config.yaml
rope_base: 1480.0
bias: "none"
init_std_qkv: 0.0396
init_std_up: 0.0396
batch_tokens: 16384
seq_len: 512
z_loss: 1e-05
MLP neurons of a small language model. Each row is named by its layer, matrix (gate and up: input weights) and neuron, and shows model dimensions 48-175. Each number is 128 + 24 x the weight over its row's rms, rounded and kept within 0 to 255. Numbers have three digits each. A neuron's up and down rows have the sign that makes its largest values positive.
A block is one neuron, or neurons of one layer that tend to fire together. After each block is what it responds to, as a language model described it from the Wikipedia text at the highest values.

L8.gate69:106119164141135113143092123146161118133125139152105132131139146141128146157122123158093142162137142149117106095158152198123117132129139153120129088185105176132165119102076097110113141141129133121121150147151124098145110167157138131122154147151125144162085127119097124095168132109147117172087164111139129124118106108105126155099118171132171105157098137143150137107136133099142119121134
L8.up69:119066135115138142144124136103122154121166158109091164123130106109114111152132098094128153134098126118133137114093142117099144115120166135112133123145131147167156110147121057076110127110134150094129088109163137113136167120177152132079143136161117095114128127180116109086098129111116136130140100138119143109127141152134148128107153111110149133168116094119150121070181171139149112181104
Description: List separators after nouns

L5.gate104:130119134122149116131085126144118168150121117109160129153111089108110130126154137115075144095131177095127133134165087152124099099117138098077085153122101092105152138085132154151135073117125138111137151110106094150117122125138153136088132105136113169128138122126130144146070121121144116114101112145124139166138147155123120122103119188140123126141124107097143123142142116096166136144119
L5.up104:140131183136174107100137123132137111133135169168103133157115147108135086153092089112171131146101147132148130106128105118097118117100173111129111145171129133164147103111118179107115106102126116146117145133139160154162136148129119107148119127138115152125090109098131082168111129122160170142132152099162139078140078142141097116090118145134100118108123131141088111121101193149152124100117
L5.gate316:123129097137158092096094167136100138138091144102135111134079131136148113132167110122144134142152131118106088093150138151135133128082130106131130149166132127123120135091138120116118103114142108120085144126164148109116092118125093089121094107131101122119118140137113143159123143145133145134110154131085097126150166124107107110093125143194130113105140109116160110216130163113138121113135
L5.up316:122174114116097133138153129170075144158124136108108114155143112106095099160154131132151129155099123107107116125133141149135092124135109132164110163094135143126151145098097113122204119124125110093140100108144183083156092166110130072139134119143122132133138159134116101166139117136101170102126149136132130119141153148131076128133117152129094084129136092110144111109123054169139095150103
L5.gate421:122140110100184141163115129171141146129127118156144167169109136106098172130117089080150157109102123121115105179113117074132111127150115131166115099127119126135094135136132165130133123145138134166143123120181111135090105107143128128140131145137151099114088116123121097180149133107110108132141138126072133116131118157117118082110153178103080123102121093133118154127129106134084131116105
L5.up421:143151098142146105143115112091125136111131154115098137158143124097149123124128117126143137093149163092177100131099147102141135134074173107148110152120148106148125109119122134135141128164077116111144144133095144116169113151138151136114086129145116116132113127161164124170072120103119173117125139131170151108144144104117142163130165112133140126091125141129155130150161150146126134100110
L5.gate439:126172082063127139127091146149106171154140171132117120156145149131156129100146121089150109116138124076146121074113117129106124169092145173112135127165156149162142103122127112125111124143147129112115165164129153153161129106116129125139164136129158092120173118119143105130143088141115140133129142120106112142179119149102103134114181150132089164140114153131117138082159122143092165108105
L5.up439:144110129156132101124133111176123128121097073115118126153139181108136140112144105102136115131125133082122147170149158082121164099149147161121118150118155150177123138167110141165105101134156114113162122129127132091130149149135119139126124122113119158135156128128123099117138120124140140119147066135115139152147124110116145135147119116127140163080145105098152147201143158137155133140144
Description: Partitive "of" after quantifiers

L8.gate334:168126144129106099105130143134118138122095132145136109142129138169117102165123178120097104105145100151113138137139096146115099159134042144150125121138070126147125085180149118111091099101138112143121150137123119144143146123179118126149171124164139108113141136122154115133085128117106104133100113121088108116122114133132094129098148126115112114102148088140181108099125102144129111091074
L8.up334:128172138155095117149126124115113102148140138092093119150131063116130125165091127144078146099150108093146161104156105098128071094129140162097119122126120123110144142131128129132096172132138125122147100116109141118142124132121154124093105126180111115093147137121135108166140111086151143122151101115125113129147097182155162072147139094141096116104172134113190139166135159116122116167111
Description: Partitive "of" after quantifiers

L5.gate93:135145095134099144184139135096119092131128131166095114099126172157181123120130146154135114129176128110115138159125153166137134136120103117083164118157134130101130123126093120143079128139095124104143123128136155146096173137126124162173179149109159125137135147123165121173106086091138121132161120140118124128128130095149083116154123143120116122136100138120110123152136109105096118095117
L5.up93:116154131122134081148159150107159132118156146115120139142143171111103155117162080160164113117181148065133176116111127139152132102144138154103111157086160112126157140143104105104142101131105115124106111150158126097117136086135132146084142115087097079155139122121118109166118113098132150084150167111102093100119157108153115134174095137110104134151125114098119168116126111184109141129088
L5.gate96:112090142144157109153112138118118107132130143113130142100125148089132163115142100143141130151154145114149147102124129131135091103147112128113146128125132133147148124121110101121179134163098114117137108102115070151138153108117169156109162118146114094104102109120098119128127153106123112116176145136128101139138090077150187095105113101111163100084112116092142122153203118141128102130111
L5.up96:091110110132078127134124139133170132128141119118112089116127152151133120185121156189121083093116108115118083149155147126159111118107108117145148089120162173134165122155142157110135164120088117110125160142099093119118131113174157120075178132123141138171120117126153139090131091162104111137139125131118160154166156109157119141112150159123133107114152159130130117104134160106114122160130
L5.gate284:157122128118103148161100134121115139111112132139125105089132134159093102086158145143113083149131141110151160097142106131107139127108115138101120135094089129146116124124171112146148139167111098107086131105145144141113125164106125105141098124083102102168141092121125134103124116121153118119140123132152103141171155098102130130133071091099144101125108129101120159079106114170149128140124
L5.up284:122114139156081147145123119119125108144070151151153083087105132139140108124165139111100119138148111119125150167100155104119145105105156099142118137132166117133163108120142132105126092114166123080148174115131097153152133119105106102105121121148118158140134120139094158126172134100157104144117159118121161146132144105175122142113113134152175144194191163106185145161114184124110124108131
L5.gate318:131122133140163133151124116104101111057126131163070145138111139136105151116129156190096124138126100114084114158154091131145093116149076136160177080111129109124150133089153123147159189107125104145109138109095120132118128133133138152150115082118140142084112117150147135134078104133113103156134181152167125126146136143166103127122085124161145120114140121119150131099109125103126124101108
L5.up318:117130160178159139157110110147152172115116143139163115109142130079112120139116129137107155080155154100085151115124155106114095136154119134094160097155117078124121115129111144156127120123097146089143096064159157158128130116160130139171182094145134123103143129087119117142128110095154120182126119119139148101114088137142147136126139115114126107159106104130104106144139147116105137153124
Description: Conjunctions inside names

L7.gate9:092144133092074147171113106150099081154146115139134106107121122128091125107077171167104077154129134130168112122177122118149140115155119140162131123126133127124128105140154122093140160117106137151154111130142147123153140125114146153093148147134144151119066140128110161152097142138102168091118126135070104116090145130153073114113094162119121146116119106111097129085143136165135114092139
L7.up9:107095137136127162165139117124109147137135108106139124124125135079162150156157106109091155075111131176135113121140093097126117127131125101154120078125149147122137124135125145104139112091087133120171170129138150144146157122131138089137119136123146107101141133102124141098110137115168148113115095113181114156096114136100113120130138193116156136114123114107091137136111104169113136098126
L7.gate86:130160138158118110140129144138113143124168109112134150140101175104147132185109095134123106155160138081160119116151132103131117157178124087098137132159119154118108063132140133153147064134111168116112062133157136118114137135168108123121062125135135166171122170150109087137107113144102180139149141149146136135112169122117126140113101125150128136138152130079135105127109108142170117096186
L7.up86:070121124146127141090116140106146088123103144137146119140170149101178154147135148136118101124150181115152096146143089104182164105152123147111178148106131148160125079118134124149129094158151118177112114173123146133115126138184168114086118113086119137108136138129118104147128125123145140132111120151098133129090105112168123138120104084114134135130099141133125170147096153149160125086125
L7.gate167:131107118166132148124086111118097149125137121115118167111134130134094098099119141117150155099128084076151112202117091136092088155145159122149096152119139089108120122105135128143100136171079169109118119115148125133106127149111101113108154119105134122141166132155096089144135166134086135102145099117136152139136166135138137116110175150114129140143159141108125160130103081123122140130133
L7.up167:117087091152168126144083121100126167142134119165137154154124065112131155127116129122138154137162094079150125168138138144134164108115096194150136141121130177100123100118110084094125093133109106150180116146133125105132087109154118085120140115112118121134176124125079148140143144128089125100098147117128142153108113147108156169117135122129115151119096172116116108130131113104161169130104
L7.gate206:155114111147091149109128116112166147111133140116131120145120089139089137120182122154204126123145117091157160145164136136166197132093143122148155113120183133167132134121155135180129156123044112138134128128163114128124086084145150113102116155092141105123131169137094136140117121151143157138121130137157122146113167111127107104107128160124099108103106123129151139121064131141121141124121
L7.up206:116120131151144138097111120083135145129137149094136106130165155072133113156103166105163132136136134101115110132126126131130156161140090111111183102148139120143133155120124135141155149108124172136154127120141110108103104087112147110118123111153139110097107093150124151152136152154132129094134138140132122102101184131157136150110145170108159133150111150124108169132151110131121151125085
L7.gate218:170133108140126139093098114143167129136140139159157128106151149130136143099112118149126136145176151133141121092150125132125168126123137121090098126111116119159139144115125096126121117131156103166149142151121154155089107182153145134111139167116086129155163130131177103127136122112167149132107100138107157170120099167123105136093153097153135125116108043129165088121130127123122098134116
L7.up218:109134106118115201134128112164150087147160117086114103141073124165123135115162102135129152107103159153139119166152144147133128134155108090148172142106159143136157129098196158132172106105044132150107107111128139117106133117140132083167118132144141143116133126158144125113100111104121126110135137110115162120115161154127110117110140151082127132134157139113127112148158120095119136083116
L7.gate238:141147090135142136118157117141122127078139117141136164136089123119124149143130131160151105070178138108164157111133139133064151121161149084125135115167152127134135111127115156121134144139175099144103111177103140143112070131130165124087110184136155114134094139131131112120111167116149131123135144109154101128160188143117098137105111169135135156118144154092097129159149157150157122143088
L7.up238:150146120145115101134129136103127166067123138113109165132111098147127096076188132152082159152122099124132136099099079133102102112120143098124157113104143126129149142120080157111140110141153135181115121147116147122167098098136132133184164159105081128143120132175130131134111079113126142115138090139142129106092085110103103155099111090139137136105156110125135120106156118134114122128126
L7.gate241:118130101157125172086159101101132115162136153113073100097169104094082123143094127122125135112118110147117155090107169131156128136091190129145155096125148125138132121093141096112104114084113175125131110089126109130139123143159148141093171128150080145120100136149116110118139079124110094140145127157100142138074144160127134122107098161119119069152134125125135148150133138131158113156150
L7.up241:140165137146133143069119118114150133159171088116105138126101104098127123160116101103139126113117124094158094084126133115145093128089152137085103091147120114135206095125121135127109129098086142162123119118124143150137134188161124134130136154143156164118131118120108111165160117104114100114141141141124126158110123146108137129137113147156121114110106154107109147165103131080146124158128
L7.gate271:110136171111162097140144123141153097133082128119139146125143132126141131125076145143102134111122112124091153134129111132105105131112116137168153117162151110123103157143091162163127103108088158143113166073140130095117147130157160155125176141118159125120108167157150133140116120142133098173164096174126134172173096163156138132088126123126109098076126125106104122120135148149123109127099
L7.up271:121117123119165126141151113097117145112151123121128182152152097140138092134153165115164128142167144167144101150144156142151105108103103146092146118119146173125186108091093124154159083127149111118117137138172114132166159131134161111090171159105121124145112114121154135163165064109136102130136085139149160138150115140117089142137116140097097131146133152137065130130112139145102150140123
L7.gate320:100136119169156089125172117134107162108126157128125134149133126099147162132170118154152134105137118126165144156139163082110114163150141158111125075134137143112095098125126140124111097111128158115153103140187159183137142138142115163132128229120110088106086130160096127129120145094109113115098118123145126104106133118136174137131103110149135144157137123138090170130138163130182132169131
L7.up320:101154092123136126148150176124131162124129081121145161159135148108154117140134110134111109064102123148127128171133136127153103131113146077147065163131133158171113139101146147080145150072132086187098128150100116117145115136179115135087139117090107104142130112134152118142118082132106160133111066126142146149132138109119126123143122131163134087156123163114126124132152155096165112109127
L7.gate335:110111130145110134140134051154144148126087128129133122160109121114154123151105139130112102089110117167144145086136135154095160164123158147109132113096131145167049119132145144174122066121098144136154137121127155114095103138137119149142179140102141168112146172136103136135126122128109122115105136173109143122102080144137134112112108133128101146118141141115123147118141118148129038130125
L7.up335:128134115115127134144131149134085094114132123140087099143131126135117107129122136098107161109144103114097093098105113132145157133170132114123111126118151147147124118150088123147141161123128153146134137147167121168095146130108126089160129138110146122138130159109163141109153117124136159098146095102155208141119134089149098109102093110153136132094109186157116121104164131146169130096096
L7.gate365:155153131160155143104135135071126182107146114095100113182147129085154105100165087139110106133149139129143146122106111144148123124154136149138163130142164128161162084126160117102064065117118119121094139118149138140090122134115099102103076181122097134140134135124098099140112125144087105153151102167112112135131141118122114116098148148158106136102090174140120098131146182110094093144114
L7.up365:125128103111089154123092123130125148087146128119124152107104134114145134153175129152110099133130126077102193083123120109146090161134132166116140125048142124092123106153118115136122098163138121131137146150128140119127125125141128100135158143146104120131116152149129176123156161119150099128148115142117129142132131107168119121071080118094118093127154150127159125137132098175139142151112
L7.gate369:160118136109121147148180104125143118084101132131139134134134148145138119102152133113132129114132135109153094100106129175120120176173128126127163091132132126108053113129080078121115095154111107176131125153162150150134120149104123140083176124117135160112131132142104116115145158147160159095155084127150114125156123111125126126118104129134162140133096135122119107159135183136168090111126
L7.up369:107128109144132158115121107150141100131096117111124124143153164097161138149107158107185127152120114114141109127139158150161179152155121156113133129095085116111128123128103138119108119150124147118137124138111149176114100149149128118070113116124157099109106133092139152179149128158142127089127141121142154102100087134111112159141125116096153121154097131122126154097115141144136125159159
L7.gate388:159102087096124138158123123131084109092133144141144148172096111128201120154198164115162132125132165142156132116126141116109113169120156124102151108155120116133099085171103156159108127109193152135117134128076131115170145149197131110103134167146121126126137161134102118152113135085110149126126100132092180139098111135094109136145102140150109139123081122105114137147140117121158141129140
L7.up388:146103148105164083125122116100122089141097139110154112158072122125155106150157152125172152156155142098146129112097118142165131129118105128113126139106129105115123127129125148101102122116114162101158161125098159134138138131126147169051078146131138145109125169139133161128141133083151193145117122143167136132092162139124118122085117149159081119126136059155128115104128139106155127174127
L7.gate412:088124143157144143160148093101113140143088143164133129167128096123119126117181129143104117100131118123101140159128126121147100132161078170127106102134153121118126131124114179139140133136097155140107155085168162148161147124141138141139069129149139157099114129140159124105129140099086126141089109155141156158182164133162105117147123108143103129155099083122120138160099092083152110153129
L7.up412:124128125134114132157116100099097140109137164132155153156114084136179106144126120112087149139175120103131089135127095155138112161117114183116146172137167115089145117126175138139127150089182109161126142122162157110108135085146108077140113157145122140129136094123139106118099119127124156089144143122148157125146096059133113091095106126107140121113129111149141086096098086143120125128096
L7.gate461:130094125121137189149152106111144123139145101102099134102190111111150190122105132152089135119093126130121100105159110123131115100113134091139125106097142118134143100110157148152129177127080098149100133119185153130108061155141146114098160134115081103157128102152103138154113130135134118111141102101115156141164173137130157084124131118143139149152153129114139126139127138156112134116150
L7.up461:153119134147166129158169136131107110161140107118113140086121133100143082128102123140143115150138144118128103109131144109129133112118129111177132130117152137087110125096100095117152070096101148160121106144164109134132107110128152097086105100171128151158131159109156165130106121130143094101160118094149156196123137121169152127096138076134107137129132145112098193171167116140094131145146
L7.gate496:142115132162118156182136155135117128103124127106147138128133122188123126162143117151120156170157135139148136117116149166140126146126108109121123150116134100134141125159096142097145119119150121134169129138137121097104111108120137163088130132170149162104115154128116096127169141076116182105160112155130112141086129115088122143138084131127162132124135125146134128114083118130136115110132
L7.up496:115168095122109091113142139127157137077131163135134202126137143109145114138139129156081115115122087125171120122105097133109140130139139112120099136101148153136134116124106154135117118172141144087082143125134135133130086127128160093094133128126093131119136129101130155162121127135150113108140066145133121157125116132129126169121116097125099092097175130126099111135131149189136130164150
Description: Partitive "of"

L7.gate5:133097075125153157142142165162126166110104115109153141106127138171119131116081104114127130111139120167123091136083120129115154145086152148142152147108123144136083128115128095152144066118147127134134124093125101159159150123091152137125122157160092110146131146113089134120124098094135097150161118112142142108112150143098140145141143129138155118174126089155134117122134161137161140096090
L7.up5:128088138125121103107134130144120141120123109147146143138094089150115181114129099164121118128124074142110135148077127168135097164113131146143137079084132131091138149104111102113104113095106094184091072125099105159136113194124162123140115139136097128112131119157152161165101121126093114096147111142154102184122118150100105160095136105114160130143175127132116106138161098126136119112119
L7.gate25:132125140077189165136136128122137141095112140173105133086162126116104141117132098114147104164120115117119143146115156134123127144121178110183129110140132144104105100151130156138133122136107123104124085122100084153135127149135141146102157145137144089116163120126098113093114145125123126130128102143133176097125121197157099135115084121131131135128093082136194128147114103184130092106094
L7.up25:092093132148098104151137136144092154140145107152140123076128133101109124148147134169125135128104148145136149146113130128167105139138148148138168111147131167121102052116146122127114158151120098138106125123152151115122131140112143117128149121153109114131141171160160135114096129095127149156132080154124108147127076126147176111101078111179205124144107100111129106120161158142153132106085
L7.gate31:129108170119141116136115113153131146093081110125107112103106103152155077139071077077134099095132133114101103143125150159131146191117147136143102140106155112115127118106096108098149134150059160105150094122154126113166143136112123134134125119132118132137157150070093154087098138149103112166143160123121106120118099146123110099118148128143159131140159126104148076136135156149105156109164
L7.up31:111118100127188131156113108142110102128130100138128088170109146102097125174147141128152112149106105126137167179119141125095151113123116128125133089141144139097137162119099084121135109155116125156115148107120133183142118167119137159153119166139138133085126129105113120162106141074118101105172122101128130149112123165108117203135108141121096132130151168154152135102127092138099138074149
L7.gate101:138150143118130152131106127155125144132066098098064079147096155138190145129153113138089123109119138128147108121110164135123133140121139141144154096087104127105157158116181113108136148101087105110138120180151161156110091135098154105063111113134117105102129104161137150141144160112124094136157128124121159145101114128092151118087109112114148080124111165137089117146120111173125111107084
L7.up101:114107140141113150140114169130145116126086118138152129084111129093130093141114105101100150109130117154109087144113145129183134175112119138112148139149120121095130075109085145130136122145090167106126150102152127166140143133126140110160176156101097121108180139146131110102127151122104132130081107153120118093113117068124110161131091172142159146168161064115168094111133130164110139128132
L7.gate116:106127138079109164108144133077130129121123080095149107145133125128127167093143069140125149124140122144099142125107150137141129148172153113148107136104177126129147139123123134101121113127097139112144080110148131116105113121135124099123135161191106109173141124136096144188114108146160141101114111114159128129112159119136101111114093153127193105065137106099145157124102109172148126125139
L7.up116:178082150089130115088156125156115151130157139117135147113136152099156085129134114114115139189108151124097135133113173133149164148123112148125099132161152115128101139115104093082142101127088092111119138100151151089103160082128151105097099169112155131121133119077115094153149115126146138152117133165143156109152091169152135111125159130134141132139171100134169130163117138151120135146129
L7.gate180:116145109145069134129136155123195111132137111094108169089106139104159151115130149092153127175131123124127104124131166140144121132137129100119155146127145129113116108113161114136130107144104121130149114105133113155179108116102122102105133159153140105134110105171118173123159104175149161107134114101123098092127152083094145139118090152106118090145149140157131149119106118149135138157156
L7.up180:108113135123148167129126159108084080105104120174146125133102152126126082097124169079163099149114138134135109130104130109102140152109122135142096135097146130140137078115114113088136105116167151099111145141118124128160133148114121146111115119109123123148138119126119127095121159089124107153123136172157133091110110168130114172156125139134140128096186119146120150110115132137119131161115
L7.gate186:137121130139155123131159126143124155133107109144133153146138111115169157172127107098108128140121106122136116084113155144134119150114135146118123138107151160130096149167124109122122105131107115153121088106132107151101084127138149086121125164142048123149121099111092120123123124108143144120080106137114108125120040119149172124138115089118124128157105109135160156133138113146158094101165
L7.up186:124156179169138146124103112118105124119126100163112129124127130139081159122079162102120173132115145086139141122127126139136126150097141140153159159116133116098175116127121103104099155119105150157129079127107170098097095128126135139155157146145126123106111147111092089129090112117118160091082131132133123108128108141155127118119115149147124107174114107168168168119128158150110141111143
L7.gate398:117091133150152131149100129144113158135130112162142130128132101147114132131094136128163101146135142123140154136126112153123091117159125128131111119119120145134116150104110124169057154164099104118193093155145132157132147146122135147128131146120123115155106108139064106113120132090150124120112120170111145135110096179088162133145104201116188130138106118141154106120121120134138121093172
L7.up398:088123105154155139096114136126128157111147143125108158150128131157137101134143142147097117141119090146150130153110125141128122120099123139151120141110130143150145123131098094113127158176084135146116116106141135129116154124103141126142152139141110102149105108155088116098105142076155119121112176142115146135147147127133132104147107162108129164137120094123128182110113118170154161108134
L7.gate399:119071127118171140140080110154104109152095156117143102113143067160158095142112111115132140141124133142126146115131135131128127144114143169134094138125131130144109106132111148155135115110158117154139116110116158192116121116125179116111107176144128140168164112112163135106102134106092108102161106125092181137132119136131149134149122136163151132156110152142138099120162122150072106144165
L7.up399:186123134126129127127121108147133098079126093130138125159146112113149123155132102122130106126120106122105125121113132149113131143101118139101166105134132152149161148154131166136083116131124197063093103090107105115105094119150153117101111084089115131136125126125104155102139117103108113160176106161126152156104143140098131122112136131124101145185104151114124082135152139189111129095123
L7.gate419:141116131105148136135123139150112122097093127100096108145144137161197152129111104127139166139143108132112092105111149150155133115117138121075121081096120130139151072166131134154105110109086127128143098107117110104153123162120159094113138175170066106090133094099145126147095145109134105142118076135112146114115112162076166123104145158173144138109149123136124127121106140127142129101130
L7.up419:151100076117116134119165145115136093144125136116122102094167160125123115132082095131174117140123116135121141153134168122153124105088113139117115109116097128143153096076100095114113111130120146069125152109123129139122106115135163101099108143186132147131102135098126136102150146124092158146115131125167146113125136125094085128140131198141129119113160084135195139139159087099166122111105
L7.gate429:132159116173112179124149141113093136129164105112087147113113111178149087123085106139131152178128093188124119172119106163156137160107141089130144137119110105104097125146134097131118148149148152133148113109119159157121126131105112112118129169117123100156129158111120154122206128137088132162141119122134133127145113160134149147085144138118165079101091118132157158069149125138130142106099
L7.up429:115105131110106172123131103128106140102105148090119139144160141150118148110116162116097120128075111162154158165159168150155144112130122179090102142125112127148130162128096108152105159115117149108119107134106155106072122143154169129121142117115096144115134153138120094146147115092133127105113145104160152072159112147120069110136135148126168160136121108148111082118088086143118150121108
L7.gate437:129118117135153130090138117111137113147125112180118100165159121175126110118142093107157118125117153098168099153094119117133160158141103143110128146104112119157100130153145082094152141144094134087125083144135081144162158125148158101133148130119085140135157090101132088134128157140097146109105152160135165133104076123131136139104139114123126130152095148078170128126107111124102115114140
L7.up437:105108152110133135104155122114100135117089123130168124137128143159135093128138122115118124141113155156107057138123121106150129151140136127136095115095165155147122175131155109129152117156058086153136096124093064141143111105134116112069141125142136115133122130184163068095124185109123154118095160130116109113139129110134160143134160126115114149103088151138101139138109121144118098155157
L7.gate448:135122118161134140140119138105103113090131120132166123154106144172128108128102086104144113116120120124137147154161067060118162125134101130160157160116124146145141162102140109116140098085129195102114113110140089064152111111127122108101148167179116076141087086153138090142135159159129121140143152148145106150147131120131136109131134106131130122141140136140151128104138133136159165167161
L7.up448:100071144089160105143118152108131120168110135094104123112127094150152153139145174123099153166114105109124108130127161151130092133105181134113118070129136130123153107106127101142110092143154072150147140134111133155119133106077123147144145096097117099129200136100153136147113167132108094136118139104117134059132130098097156125110139088144169117132116123152105108156146139156115115152152
L7.gate463:121131140122112126160127169088103117142080156121132157158167134091189110099137119136136121108153096138147146142122195093134128121088149108112126105145121136120109100101102163099118144118122111096115146144137138175110154167118123177119133141138071141131114126117118142109137117099066123131096117110093136154133162132135138120098111123135105134140158121105122157180123085125082126107105
L7.up463:070118163100160105153079116098116107164128124149107126180156132149148119113101123141095134149129115141135156142110133131123130091119111134127136141136150138110176151121109152076101140143129086143093098138127135126133155148146136103130110128124060087126138149115096163114178131133101150148134124142138138085124139139100115153108123096078150152165104171128145129120133106100129079087133
L7.gate474:137103111172118120108162137160110097135124125120129121120170157177155103131147117129127119119153145165119141141136128106102120119133132113161170136129154119123157108119165101152145149126106121065121103103142128059127135113148127138080136144136148119139076114126145116142140113125135138116122156139127101119130106110109170102136118134117144110159166144147171135133169108101171126151141
L7.up474:113131133122116147126139101116081092137121106106119167136102123123167116115131127109124123140140119105141134174122122119099110127157113148132148142117083142099158137102168082125141105112167145126159127094118123108153123127120142099130118120128143146138122107132111146124117123127163138122117140125167155123083116121158090112101102113108132107150140128128168159086172138117119088127151
L7.gate500:132087129105126141147092132132133155142092124147104107134137119159152139134120128139161142120115084144119145162129149146118137143148145090103117118140093140127131149082079083120123165142103112105143103137125102152107157127079169146092084198087126103113099142112163140105096157140083124139125127143103118117101136132095127155135099172178161090093103121120142112136146128144152154080134
L7.up500:100108114113117126125121089164105134148135201085139115155125124140190077088110095107125150144121124134126130143118120114150137109104110138089123128135138136095073123108087079133117131083122102130123131096117111103126127156139148130137083133169170199131114117133165115106109151126124166102089115102136138156102138128090130136107135144131151123074150126120125146119112137082122155085106
Description: Comma after multi-token noun